Part of a small language model's weights: 12 layers.
MLP neurons of a small language model. Each row is named by its layer, matrix (gate and up: input weights) and neuron, and shows model dimensions 160-255. Each number is 128 + 24 x the weight over its row's rms, rounded and kept within 0 to 255. Numbers have three digits each. A neuron's up and down rows have the sign that makes its largest values positive.
A block is one neuron, or neurons of one layer that tend to fire together. Before each block is what it responds to, as a language model described it from the Wikipedia text at the highest values.

Measurement units after numbers (km, mi, cm, yards, pounds) and compass or positional words (southwest, southern, upper), mostly in geographic descriptions.
L2.gate2:100084109111127114152105118127134149145108104155096139135151118149155113110138134137160119159116110102093098101177162137166080172094092130135104127135147132112085141121145149114125086143123161146145095110095142185116112133134137166116094128133132088079147130154124105094127099096130156098
L2.up2:139124141167101125145130141065104116114137145109147095149114082167155165152131130128098130148128149092122138101142102123105172166129113103119144129137114137114131138113143103077114124102154157128144144110112164121129147124127144147116167103147112102103114127090107120130110162130171151094
L2.gate254:118140156148130116109117122111149103113140145061122089121165114128119142159150149101119120136157144107118134144113110144156142162136127131154156166123157132102147134182103149104132133129105102139145149085153152134147133157114131122112146159100096176133166092134127127157093149120087098115
L2.up254:071099129155123152189162106127094112133102140177106165101138132119125162115147109134141123183122127151118104155114147108145140152106134173085166158136081084117121153122116110098113107113134160091134155108046145127097067153119116103089158169133130140156126156163138164096107143077107130136
L2.gate259:097106140153125128141104152118162115138096112121114159113141071135118145175110124085150154081126129104161120161137175096107115126140143103102169148076125099130184153148130108136128138109144179133149134148139131095159141172113148146094137157152120109122114143094143098135119134123151172076
L2.up259:136141161116142146148155129077114180104157139099142124123117134171145106138125131129115148112165140090114115143125139094142165095120120086131117129138118174114181128075068107084164161107164121118095106122111169143138144165136128142089157139094152094094084109168141151166149113097153154100
L2.gate277:121142128140116156148114166093133112165151121148121114130121129117134146129117144138111103117171153137101113138111166114134095135110117104125102149083135151094186149098141111129175114108106123109094101129076080140151139120122121146124134130139143155094110142089120113126137120100163121126
L2.up277:136112123118169114126112116087093078173146093147136166127096171149102114105126122120127112150148116115123137169160105117123153133132090120137125120104176164142145098133112132120098106133136136105148182137134104147134144124136151156114119114113137173157159174146131126119124138128144141149
L2.gate429:122151143150130128159108144080124105134116171156106152107177104132129143147150155121117142128173079083182136168152179108125167179121116115127167161127101078090108143087125135070132098152122149127137113119120152130095139148162145143109111174155125134095133117093110118130129125086149136095
L2.up429:136127133102122166144082128133136167139124132188128118175071112099119147112118105127127109148162144121120093157143155119096105149164102121089108120174129158114104153124157088166105133112158140146112144151132091165110107059112139125166128111135163171089131115098116077147119124134114110132
L2.gate456:132129121127107092144139160066138108119094134115099122097158085171160149161128147102113133100099099118126112128110135113112151145132127155136134154087134182139109119068136118085120143111083159118161119115132104113108099173144157155098134145109149105133118131099116120135077120132144085114
L2.up456:122151164133137147148111124122165167150130164133094134103159121164083143115093101117153098121129132176115111117144143137102099123123127133148094145135114138093128168130092127175108097089077110091137155154177138168126123112100107113131144120118079135161120128105158122156120119096104148152
L2.gate723:152128127153168127182115143120165116110184119128102115096106159138128113166105067101113108109107123101092147142100113121134152124124130132104144142176154130095133113115133075138134146084103113118131099153121147140141099097132151102150125133099133157132132127101114136116113178117113121133
L2.up723:128119140123139163116128174091117154126151160114135107148100144148129144121132141091146044126099132093146156171136135148142138104059182163134152157083130128142112094144130106171149095113091141135104147121138140187120124144117095115110124106101137115055111114149125153122142093138180082113
L2.gate734:151126157152108120160095174158208145197106149133144121107130093148096140131148115140173112099194113169139123197118153092115096118135136131138137109116113119075120120109066137116181106148132151108126146138166133130181120125143093148125156133181155103133135108122152086171132142110124158109
L2.up734:105117151156144145133086110147145141161136166150105139110121127111112153122149130098113121132150134119160147131127121122123075124134124176137133117114128091115142130102073184149147111093129105125153177114163124146159129128133109149124150139116150151107126126119161114141122165152119145147
L2.gate916:163105146149113194137102147136102151135178107133080154137164129115122137119138159110133140119120131112130128171100171125105118123156137134125131112082122150111179114145165136105111130113093139143123138124093172147153172167156133124110108112147119115133116117113158133110106090144145097140
L2.up916:185074131126163147129088141104097179146137136179078153114137125159097090105133134150092114157072164127088160105105140090115133132144132151168141174120134140135074150163131114149092165119111101119104105120117122123158139197132084129146133160158099144091172151086142135106087089135168157111
L2.gate945:143115110139125117139126155099129125119128134150107104078160082112104128099143133160176117135106152097118113107128128077125159156174116164110103134143111137135180141102137113125136124155128104115116138129139098158153097145150138164135140118132158094134149143173096134131132125106100155129
L2.up945:139111102163104122149102131121146151130138128159144116085098130148088126134136148121129136127089092169119159138148127121088106076109129022142135147114109141120159142109168121099114104132131130156151086116147146131136171107169126108116142153139143092133116118150091115111174121121119141099
L2.gate1164:125135128131125114109134138127160153111126163099140164133108123121100146090141159123154133133111073110144116053190095112113113163131133131131103120120171122159141138152109095129138140149065138119168112151104154094116113109090142126087095126139100124129139114140140107141124106130126140167
L2.up1164:161136140122149147121127120068142141185140139147139117139099165154135150187124167134092156120099083133150098090124056132127081116120130137142116104121119174129106115118068095139108096142097176136105166140145122143136112143086131122133174117148089116115109122096143149113128102110120083138
L2.gate1188:106121128126107140146095121124153086105124142152126184119148069113091110173115137161145088111145119176141115163122131116154100156131123140123104113105099117120131137113127134113147103109132111129106093041107118144171094121124157143081088068109133111122173143152146090105102106147136136082
L2.up1188:140174132184153140131128134098130110124151168139154110148157122127128128142093082077151107124133103138131121121118144130157098119136137133096088129131101127159141124099112148108080114146123129098131083113150112161093129166121146114138153130084079096127125111101122109173109153160135094129
L2.gate1332:128146137087158119130084152069113177110094126129116135108167048131126159097187079078152103147086129106154127143142158148128170114133112152140137111124126127095144127130101095098136120099076137163123122105120125124125095146144109134111111120141153098078121118148138115162115176148144146114
L2.up1332:138110082120150112152158107075146077125124131124120136146145144146066098126153142118117134103137156146100158121157122121157150143134145065087161159155167132131114134117175100139077130118082154123151115129166099182118107077105127152109114178106112165123115141060107120157114114095118130090
L2.gate1378:171110155158098100082138179087135081129121131171081138142129101127127159124139127153100130156124102117116146105093097133138111136189125096128107153100127122130105128120129112073109132157124103106122148160137115146087106151136097144102133089135125080108084153116130136109153117147130141115
L2.up1378:106108132162095146112124161114129158130164158115199145113104103116145121101103146122093114105148137053158112162127188107120130124133169085169137076110155136110110142133119115144147093100155134156125154134128151123148152130129115100143113153113102155121141136121106112153176077142124158123
L2.gate1618:102146144148120112131072147108114150135157120100131147148140096140122124122135142138124106111166113143109118151176126140098134145177122101109119160122148135139097128094121099119090086143124115121117107131089112114147113145130129101137114118178119097110131099105131105162113137154068140130
L2.up1618:114162141148118091168108152138135128134163130117099160155101144145131128127103122107151172129144099112125160130080103140130163149127137086126143140118127172117094120093138120126138115108148119180170159119128113099131135129136108119120119168116146120124120142131154118114126109129155141125
L2.gate1752:158139117117120117137109134117133113164074136129128125133151095140090176092193120109108173097104120153122119111118163111139099140134116096117159110147143144120129127105100120071097128137125132122141090072125110123164086091130168094123154050147120128129165109051140123112141088128145132126
L2.up1752:143120118174144137096142061132100129125084163114099129100153100126098133092127120115138157132103171130158159124106151122162096122094146139130132134134137150117141129105142139118095108126101132118100068097137097134117110112084129094128114112082164131172114085086154105112107088133140138129

Final capital-letter piece completing an all-caps abbreviation, often in parentheses or tables, such as NSDA-P, CA-F, RA-F, NL-D.
L5.gate265:105130110160075110099110158164156115156117121101129150101118084112098163139134167178106134110105168095139109128111139170148150109168096142168128075105146182119085106150154146113133136138140125121132070131186121125143093096133171132101126094147107121104114141109134113161149111113110147116
L5.up265:199130116119137111159159101170140108168105155116173114114138157123162153176132098107128092141132137084114156118167140140100116140154135154147127131155148130116130104159198136118144120164093119164134103102071120149143137127121127110162135127138120121107142130136115108145121136100147118157

Tokens in encyclopedic factual text that a continuation follows: digits after a decimal point (5.11, 25.7), table pipes, line breaks before tables, word pieces like head(quartered).
L5.gate1844:164107147121114123155128153111114058119080110131155132126124123118122095135111084104105163140152156093175073136143122137078120095184092129117110146097152168146123095127124104113089143173145137120139137152112127117091099139119119117155117132170109173099110085131138115101127097103118112105
L5.up1844:132108136152099122165132164151147078150088148152163174090150134127110092151119109138097124151142113077145101133164135137134171137154129147133109133155139129132123144140134113168089121138113115092166123118095124114092096136096118083142098158123111111131111092123122133136180110114092121088

Nouns for energy, fuels and substances, often heading a compound: electricity meter, gas station, renewable energy, clean water, milk, fuel; some weak hits on name fragments.
L2.gate18:118160111139123139143132204155162092132113133136108157089128145142151171147129138068109146119111117142145047131173155117127151135154164162132120155158095131156116158142165124125104157150153118117144078096123091144143095105093177161079140165202109133127121110145151094129135094117121123132
L2.up18:119158110105130144151090125183171087086127093114120151151120130126167110178103126117099162102107082088116079130130177120120105138114148136145127119131105129140085120146141062173170142111112148112163055108096138131132109110131128078136103130143139094085085122111131135109129081094147114171
L2.gate26:135140153107134118126065138105176168179107123091106125119108068164105120155147130111084090113128132152124178095135131122137089114109170148128089124093118136147182150121118101120126105113098157078151069165124115091118128122165116085117076106148109092137134088094135138131096110112133128125
L2.up26:115150154139162134120110157130160130103137159115104142114180140111121128156075151167081132131159107124087085109178139118094119147151140178157138127116110145110110117125091160116090064119112131128137133111129122131123141146107138121095139173143116088143160121115148135141085135145168136134
L2.gate138:132157111140106107131125152155167079088135151127143121088131177112155154131093102132127154145148130089153079096126070112126131157164118136122144103150187158092114100123135121093160149149132143136129140125124112079146161109167129130156108153133083118138104142176103089112198136127154119114
L2.up138:131176132119110107165108147142130081114157090114120107128110151187103129127093141090136085100177139103130091158124124108135162120122113090125103159126126137115109120103178123187099153124175148138098109090147129150129119138115125158113151157110107139122100145122128133141166162156127098120
L2.gate213:141132106182143108163168108131116156115111132148124113135135172142132137153110145131128113184080152190090160135106143079150097109144112112161179099107164164131127147143133132147137101136085113134126160149159112119094115130135155183113146145140088148155129113107148149119129104137142155078
L2.up213:144140122136117170125117140135104169122152127129124184131119120166139089152116102093110156142111095140191108146141148143153105087135108112106114107144128135093143107102076114123167136167131150119147098116153147138124115113108164118191131111109117122122139105115117090147138091131138140112
L2.gate367:136113122116100124060132110177126106127153120148076129161152103086135140168153097075100156106066180127129168093148179128180104129175138147140143132146125101138108125109148104106139108132121123088137098179106123128108095135113069127151116119151141096102141115099122117121115102164136115095
L2.up367:110141128094094141100142133109163106146126148125130151122139153099098116104120118127123139136087152153144110097093168149154102157152144106129138154131136136149117130088123052139160143123122123121129122152155160105118143125112124111084117121135160093118166140126106120108093116145168110117
L2.gate488:103139129118119176154154141177133076113083125144155125087151131098124131166105121114101126121102099139128176126162162162112134129119163114125142150105171111107150121103116153113146153145140098138117113118139127124110090123117079105112128149116102138141125120092098145131113125146120129151
L2.up488:157144123131141128110128113137159105153116126106112142099097151125148103143129169078123125110128109123130145111139116110118125118186152141137132117121127165122144102120141079098143120129132127108147113142123125132101086168125121112135127156101132151109148136128126128139134083127126129169
L2.gate677:128145121125160149129110121122139110125124139176119109102092143130094139141118112123138130093128133116102139102139130131114105102163114064129157149118192119081107108137153146168146093125149106161137125143159169107137138144108110127090126155121107144154124169077166074150143134147127098154
L2.up677:138134098086114157131147095142149198153070150108135106127075086117161087148107121081125132147162124099124122114124159144127133126163142119122092144102122111097140119145127157105111140083147127129089105152101131141145130098096143090141133119130119143164126161101135091141134124166154107183
L2.gate707:114098105134119141106158094101153083119119124183129126135139126095096146149128097084111141152088149116116126119155108136103120135134124111110138133124132155135167106150123111122102126147119129147132153160150129109110107126120153129125135139146142113150104111150141151136088142116143132151
L2.up707:151096131110140159073153112120129106084106141195152122101088119106113145125095099102137172173095132113082169102136111154150105152071159114133124139155082110161131153141124128112119157128136117139167068191141126115095091133115127105179176195115130120145128092152105139138113155134122114152
L2.gate815:100089140117126100159118095107141154117126113122130149146105135138141148156127103115113101093084123131117134109142108127116128085142118141117130147129158157084125127166148115103190135132083138101161119118084146119106113134164166075138138102119099114135146109164134153140097140115172125128
L2.up815:153136126125108129086140123092140112144123114144109144128144116158156100118127111142128158138110148098116128126124132112111144173130124122094114118143154118084088152101103135118163110129131139099139143115143144120135132153114145141140167150151122099128125138104134145115153104087139091138
L2.gate1226:134150114127126134153134065138170134155117126096114102126128137099151132145141138167112111149129164089102095132137102122139108146151112134165112144087141151152096125117118125117140114089128081147129148089148136136131090113100168124148137127149125106157092095143106107126103152125123115117
L2.up1226:099162127145131129130109142110132116123094176111127119093136131113120129166131137072108168114125142087144144160119124104126155144145117145104176145102119125125118192128152134127103157176084070109154149110106136136170165136189126139102122170124102079149157115112120129130127136137113152133
L2.gate1333:129124171097066157147142086144191124158091130181139184149159118124129130139142129133081145128114122117177169128122120109133091114137101129119139122109146153111122120149163116126115125101129084094116147163137135101140116150100111098123085138099095136150137095112160124121106126119101124151
L2.up1333:117124102157160165122161159147168148121105146106148118102119118130114115109136151146106087130179144151155118164125112169140159143185123149146103115126132110130158149092138151128085137130123127135123176105125133138153170152151105099120103146128154127112144103170129136084060146103091151115
L2.gate1517:194135152120121102102140127138123117195104129125098097062149131143113130122136149097136139133146103109122124150142103100099141127138136104097165144115134157124125134121141110125099136159094096126152119135093114120105120135177112114120128122135114116104098109160122111164179095154145142116
L2.up1517:122163137142117157117151118145132108137119127095152103106184151139114131117159124074112144143100142121135129135139128104115130109160148138088086160126156182081139112149142105174134133151213109118127126149124147147126124124079102108138136152089145157119126091164109123163149160136115092123
L2.gate1555:055181140109151136168155129145119123161134172168114115129135090119167117175131132132120116106112172092139138146192149135147107125168080130126145128093162137131171131104145126141149125173098133091129121118096127120108082132173120116146146136149138134135117118145151139130106105101110155145
L2.up1555:135135153115129141109153131123103126098064151149123134144023124101131111131127083115142135122153119142119162092116122103112095134211156123142118172139161109137131108138122109171137123172095144108143112148195097114108128087147142074115122140129098156150136137105129100144101142104137152106
L2.gate1578:076147156128156177108119102107124075121132148125131124148140128112117118122131158123121183119121145114108124117128153118085099106172135164143141112133118148118131089149104143145114129091126133123106126117116111149076146122131154090127113103102118118133137107143118122106129124100137157089
L2.up1578:076120113112139113132126094154103122166092192166083111143140075123144117143114150113129155130103109114135119135136119104132118145119090122112185060137105157110133150118151084132136124116106171135136138111093110133135064105132134111128110150124166144125123086121114136130120131111143163106
L2.gate1675:111126106109128152161119094112108126111114143139137112137168068126126158142154123099128091149094106174135120126147111146114126158188102140125172116132164129147139128151145100137145165138145108109108158135123091108124124104131133159112154124168106137104086109138130136137120124130121128133
L2.up1675:114141142128131160168128160106142122156128174179134146129148132154114155162107099130127114151108083103133111159122089104120149191086132092123123110137133170125101151106147125113118116113133144128116157129130119118145121175063110162109119140146098117136128122103144160115115092099097108137
L2.gate1772:133120111143104124152134150150153100124124134132105109116112111149084127146141105086087125155110153117123084104169131129116110155152147083127155121105146128116091209156120131130143143102146157149156121154149156141068111157133109129118134098159127133111130141126116111149113154131144126096
L2.up1772:174112158158140134106177106191140112069121177139086141101137114117122102138129128121148143144127178137161127126102130111156172151171136133121119092133082186101143119153109166146147128116122099086131119078124153154098135147146202127133099159099130132151135107127110136082131136182118083092

The last digit token of a long number, especially vote counts and batting averages in election and sports tables, e.g. 79,713, .333, 1,290.
L3.gate213:134144128122138147116119137115135114106123148121173139129109153116106143144127133096124138141161099128126130113150098132150152113127152112093130149121122108116094149081089116123133099136150139124099173125101160128129133106131093068148148097146145129164130140096149137172123127146126125145
L3.up213:139160121109119117149157157126130119149141121132110126096133110115147132120140148120114145126170119084143105137073099170151153178144114132137138103173130107160125137199132112156159142109080121153099121106130100180143112096115099168100134176130106128181130111118151112193126144141084114119
L3.gate887:119156145095087136137106124145129128131081117143158145109126126110117114094170144112139068105126144142121090177205160121094136134114145125143152134113154166134143096113188122165099117147119141119144119146132131150180116127126116126129146113172138098164130137095096123129072158137054144124
L3.up887:104131139140136133167117120117120125134146136141110117174140092133146091101130168135129147142112156094154121165126081130131142165119146142091127125104062137114095110121125133128108154156088134094143119075135148146116140134125118129138152141107136127104152115058122110127145126111120148143
L3.gate1004:110115133149097137089144128096139108077121104116146125141088101136101164117101156128151119185101133153103095111133156144088165152170110103113146148097120160131101158140123085173138121110141173160151103120109117143111155134117131148136113141141131141125135136099144106114120108168081096106
L3.up1004:167110097110141120147150194086102129119085143095192114102093142116121112108125163144115127139136134160114133151108090108112133120101129137093162127113112104101096126135110148143141145184134141119150095095085139164138084153118156122095122127155181106127096154101135111174073098133122097136
L3.gate1943:089120123127102164135144158141120096130102126140177108129164105156088125118141130090130128123185100200136093111126153143159131119111137113115160118125121103152116159120150121155100080141168147113126151143144116144139123145168124137112126128173138081081127094129151133120103092103091140129
L3.up1943:154103125099141132100144107095139117128137123149151102143090119121155157139135129146133150155179130109129154155146119119083140120162101121123134134121158126137147089151129100128103129124100143105131083178127108127145124108129103116136089167133136130159111104124145118124135152136145091117

Digit or letter pieces that continue a number or code split into tokens, such as the 19 or 20 after "20" in years, table stats, coordinates and IDs.
L2.gate16:167094142133126102115101165145133087165104141167122132100150115132120125144156137119143147140082110119106118151132107143114176169134104154094137149108143137135099101131087124115097114143121107086093099116180121159108109105141142162110137091152136106154092127105095121131080091149171128141
L2.up16:122167149133139112145123105164090165110116143147105109125128108100115132086118184112127143138133152140061101130144114156108138163151143131159154094141100109136116124087146142122092115130153161098081133094135113149107054149142148150080148145117136129099133130081117125126115152114109152130
L2.gate295:146153104147089120118110130132106082121118138172121147099125135127114138146111141158088138136140150151121153143139128130122147141155105145131141132105169143122116128123108141151136117121116186144137093090129120092118094131119189143131123165128136107150139126103116172162160134095076132133
L2.up295:140088141103122133142107129140151091161115164126110111122133119153159148136132216122112127124176136157113125151140126112120125129147167137100134101083151105096133131152104118121110115109116183110151081105112111080107117137137168124111102091169111078141116110109088139096119131128105130114
L2.gate584:112119121131126155116125125094145146112159140113139103123113147143170132139145146152119112157139162131129123154127108146142100124157144153101137123188111168125128149105128122115123161132125147133136100155125128126095117130172104119142131111167117119182123157141114135126133126125108088132
L2.up584:095153089141138098103106120104144147123152114113087172158117176099131136128111185128084125100156123108145136108136159122120144142167181136081123089168120146132123134131171121155154155136111112150104132090150116107110098110113120163109129135138088136143121103140114112107117130146136122137
L2.gate837:141123134102142127156138152127115160122125151151133135141131124109137135142111099155119078143129117177113075139133121095129118143180142141170099076150137157159105129045119095176161154116161145116094112121157121127108089118100125135120125171115140149098137102116112095152108121131157093140
L2.up837:126143132090146141136109144112144127160131152123153123164124156104149130101125153133159115091133123125134156140094143092121148138121117181102131126091085155114151104098116113120144144124168131153155114178130144145179119115081117137102138106126182111119139139121127118132108121117101138123
L2.gate931:108099119132143142125144138139136142122122103143129136129143118141124104163147130095090112149108182121123108110147069159104160116154154111134105120118121140187152110159144131159107127129124132148123130156127122148149035153147110137134106148126166154156158114131160151121087097133092118143
L2.up931:154107128104133143106111134144155077120125099148111132101107150140102121211142173105095154170112126145157123119155089143100139146129149124130142146105105184130103117153124113134117115089086156123143145100109134127140122156148120118092133115117131129198140138104152121095116135126109126131
L2.gate1090:132173149164146151115130094112080145133136109110143133139121119129150102169099145132096139100112139116135126128138119105129146141163137152125127129150176121112114113150081117169123119106116117153137069106134107132152131108063114158145113081114097176149155117152068153145127160135135128114
L2.up1090:129092112153115150115136093110132165166101135113121117163119163120086102104088169120143083155113101099082152145119164112077120115086131149094127082144147097097149109133109119147066124170099113153116130128143114129129090143121054087141112098139171108140120101099141098108075137148126145147
L2.gate1143:142117101116101128123107106142119121111163122124175118139142146138106119110156134130138103137119126152097144114084151159157142150100117164108122117118083108136155136114099153130126118152141137159098153118121145163119162120114110127149105102139120123099123138104139146144165077139119112126
L2.up1143:162105079130120092115152108135154117095151096145140131158111138148132146109134149044139126109172102151101168135125165131144155154091150138120147102130116093112082159112165143154119132169127133100119124153145117107144139092141165131143119122098140147114142114086129130118113113124140134113
L2.gate1195:118129117148142103164106122113125127151106127134147141137145116116136181112131120135083137138110121113151140114098120095151104114115156118080142158122104102122118095113104102111109135139128149091107105134164090155081105179133106127143140092169125105133151096127156105129124117174132107126
L2.up1195:129105107144141141149105123087105114124131127185153111154061109150141175114143158153105160077126103127150138125191051120102127155132144161088095175147116139125073130107131123157141105147122147138095129095136134099126096149102118124130125085154107131108129116121115094097116203109129106132
L2.gate1289:095105172146099121156161158121154135110098104083156121111115149112115123166158123117100120119141166117100095145159188136110127144101139142105142104129168131127147118137113134160201163125124131126115110176139154131121105116140170106140136140126134108155184139136137132154135135105138086116
L2.up1289:139107120157143110141145158150137094127109140148127112099197142118115112133159157140122173112121145147134122113132096095121145113145121126129168159143109085137120160083084134105103138128111158107163114151113099143121110098151124134149136137130120116170173153174133151140147147110124113131
L2.gate1298:103120146140108150104134131101165107075125160160095094146061141113131117130159145103119154120177191117124117144150124115108131114116114116127119150130137114094164116145128143073102168131170159127129154157162149163097126116121125103149130155129124132091118115164115142121136120148139124112
L2.up1298:138165115133125130105087107120177110127133127120156104115121190137137128120141107175136134083127144108098112127141099093093119176097051142129119109142145114156141110127118149129122104117125146151113094109102137135144099120170126104135111104096132140139146107108161117089124106112130102133
L2.gate1308:158107120124103110096138139140139069124100121113070099086094123147087154098131150138133156127136153144128148112104149125160139132131128158163149099127116126109097125139149135131135144145105141111148104170187101147104100146092110110119094174122074133104123090148116152160136126116116156129
L2.up1308:111108078147126099107088126125169182180153173103126164097111141120123156162106135109141133101126154130120158123132121099122118121121091134136180121120145150107066085140144141131164115119134112127120122110096143115155090113120124144100159152152112128137081145181167147089135152131095166127
L2.gate1491:108108158160079116125161117112181145100132140163092113170155072114153154108130138136080124133146161111135122104150108099107124136144107106116143063167084134150088162137159116142091108112132122116138112136106161148162095132156125152136160109162115112119159142159154142139109138099126115076
L2.up1491:140160155146138111068116122145191155128110131126064117130124126154137148122123185113109121130094152114108136133117163101126125132150146171107172087125106147143083150139116128150111115093111140136118112157115136123151083134144148198154100154174132144128132165137121139128115095150091130163
L2.gate1606:088097137109126140153153137107148149127119156173091125164103133127101122113145130109113120147113169181125115085107116111097139154140098129162123114141144119148143120118126133166128124152104108129145110076151152135116079118146166163103118110173082116160127115145107141171096153111118176120
L2.up1606:178134118100133105141204147137149151145130129124117110116101112112138114131112147192093143115152124158118084099111151080127124115121144162187126120141129117125130133137151127143094124133074119115097136161105135099130113127103137146099130146119158084090147182122134118147134140095103147139
L2.gate1635:147135145138080128106124101127104147126138145116144119135124140133145107123117078107148144094144139147112108163102114139135128159106085131147080123152117123188089125167132164132119124157127148149137125125118099138161107144134160114087121092137149126143141103135146153172141117122128077120
L2.up1635:176089126110148149104127110071127145063108133119116059138129103164128148122114112119129130119139183093123158123172091140125148126177172116160094113151127153157162119125143126133130120168109097087123099147175156115135158153106162096134153175118131142150117151151122103132124132135094114127
L2.gate1662:096123130123148141155094109111099138142141124139116135138120149104117172128118176151105141155147148111147146160172089141118143114166152156111124156109128156135097119174158142162133122164053139183134170130122074124126080162110138123107143169161089135150107142170115169188084156120138134111
L2.up1662:132125121130164140133194140153102159110091139135102126145080116128112095116116163171112076157132167145069094136126144116148123147128117121118151096131077096170116123144133092147100129100095134170134140128112139130147092136150142151084105104164135093146137170129112129123095118131164139124
L2.gate2026:104135135148116134151123151098149089115073117146120153139122183126116124162127122113120107099107145099154108119166138114097160109201097104108170076140144142106111134120167114157140104095100141119122097115131104115145050135130165132123093131151135154151149132164156132162100153127101128143
L2.up2026:168137098104135123093139126138101146183090121110163110062119118161155148105103160148123168103158143098129156135117140139171093152132114180157142095128147146116112119104129161194113118119158116138075119104140083122132097118121157112133132133111116134136131165112119159083141112154106145138

Unit or count words right after a number, especially distance units like km, mi, m, also years, %, games, million.
L3.gate76:120194144102109135102116124091097131129116111172105149133163124083160139131158122119091091128145147110180111179155143143128129168148132136120105183164158120079152070101163106110109139149094140126106179095141106147135142152127160082100158163176100110139121090105168117164096144122130111121
L3.up76:090146134150082114122121118101123119142106109166119130132138122155103148122097120162128091152170140089173066138092218131156114145107160158130145146136117149137196125152110132112105120123148132123122110158136096112136102145134126119118129109134098130120178117067127150157130097107145122114
L3.gate1378:093157142132143108184132120080144095123116154145100143147135087125098142112162092090113118118155127078155083171148128129141147144132119123108134169143114095145115142085149119098125167131117132121146142080141105154129030115150073124106156197133092168131150109121164102156118138108113123105
L3.up1378:118153154157144153122139108106101162139118137140147120109144154147093121103176130091158129129137149091181128149122150139179139127108131127102120152085091092145157087128136152118137104127161136137112146130123104180143100158145124135104126113158114127147120131129142159173113165096151104118
L3.gate1567:076110140142129144163136180071134164147126111156107140141142094140105135154125121102120107124136150087150127104144097096112146131155135131097108160107153160118113104120119122087116116137123157149168152145205105139119096136118094158158129112132125146088137137068151141136078122143161075086
L3.up1567:059117126143143119139132153142147124125122188124156138114138082102160144110140156110102149126155122147149156148140146114104117145113122139109144121140119110166119127138129136124112131160136122124067167114099170134149121155160117108153081150146089104155127106111122156167162160142098140122
L3.gate1753:100190133150099110128173098123142096119148139129144146158115162127136102147188135131141076101178125095136091151138127142153193161160125101092133118098117128071112085147107139147116146143094161141133140116134099129131110144136161132118183128134125134107123148091144094168161135149162115142
L3.up1753:137120160182161118146116129144136170121107101127102180141108156104117102150139152114117113123146157107141116151142109136143141160134135108120133156107117141116165113097124145125111133131102131153178112133131084120143113131133144110121137125128129151127172110121141102153153090138161091134

Uncountable or collective nouns for materials, resources and stuff, often finishing a word, such as debris, water, data, money, merchandise, equipment.
L3.gate8:114107145131144171153162125136139118110114128143141086139135106098102107142141099108127127139152099139105068063147121112089126127168093136098144058123127169133136111163159103139134090115140127142096066134106154155159128109180145108119073144144138121119138121091163145121156139138098155111
L3.up8:055110169087129107157122114126111150086098112147123093144105132145114113146127118149162139175144090125117085115176129119082128149170137114123118133092120181121120154153125130159136158145130137149126028082149142150172121146145143136090127151124107137068126092125154137129167137130128130124
L3.gate345:098097158112160128148134088104151109122095120089088123131138130109137103171137108124170147119138158116160078067128128146091097140195109131113140145153126147120078130146119167116141136165098121141125130145130129161130162098156110102136131100138090154106135119143098139135149125106164142153
L3.up345:168131126094102116148119126123144091157100140146134106121056046094128132103107112089109140138149072169084152087132141085108094111126143068113163153121123140135127185133071136140155117138147130118132112126165127120169161144121112122137115153160118123161104105110145150081165128121147131108
L3.gate352:111098113139134110086117144161173108124081126099154102108108101085110109123111131096148130162163131152126111133115148148107114109164140119123093140087140143080104125096137127077152115162114118127074114115124094123135141114125121093131150121115140119090104129114099087143105135127147125098
L3.up352:123147147104183096141170116150107090113146077146126152103063154061094126111151102083103085140129092172117178134146116108146083165116128159098139098140129142128127132117115130131139137150131106134146100085148117146140092172115053081106106140085116124084125128125137138106123155121144127111
L3.gate1299:064117136107108133152179126158157117145100151127148092154102091160107130135136152106139154143136154116102154118119121140118114115144102096128125093134107107078107152144142130117122154140103112121107097108070128159135114137152131095122152131150130124097142098137138155152145141107113110110
L3.up1299:129119126137128107102126171167148097156113137145132145187121138114065141053108101118114120121094098124116113139105162161093110102098173119124139133122082144125127115127130079143160121135138137110120047126156136118103115115148096125073143146109131131108165119124100104112133115143143110098

Common nouns for groups or abstractions such as women, Men, children, power, often before 's; also Mr before a surname; otherwise scattered.
L5.gate1128:158125117131125146166160140132147109083146136146156125159117128115078140147149107102127152102126139129162118124116139128182123158148153138137146131123132106183106141145158105164133172148130096128135121104102129139140120141118127136121123123131102140095083111126135126141128114161107168113
L5.up1128:164120148163129154114174134112135108104119123124143148136142142148125134119144091118144155178119107088173161077124149081088127092137124134129150099136139116090094142154104101124126133155124103149179087120119086162097100113118125154114149121133093103094133108140138122144146146107114088122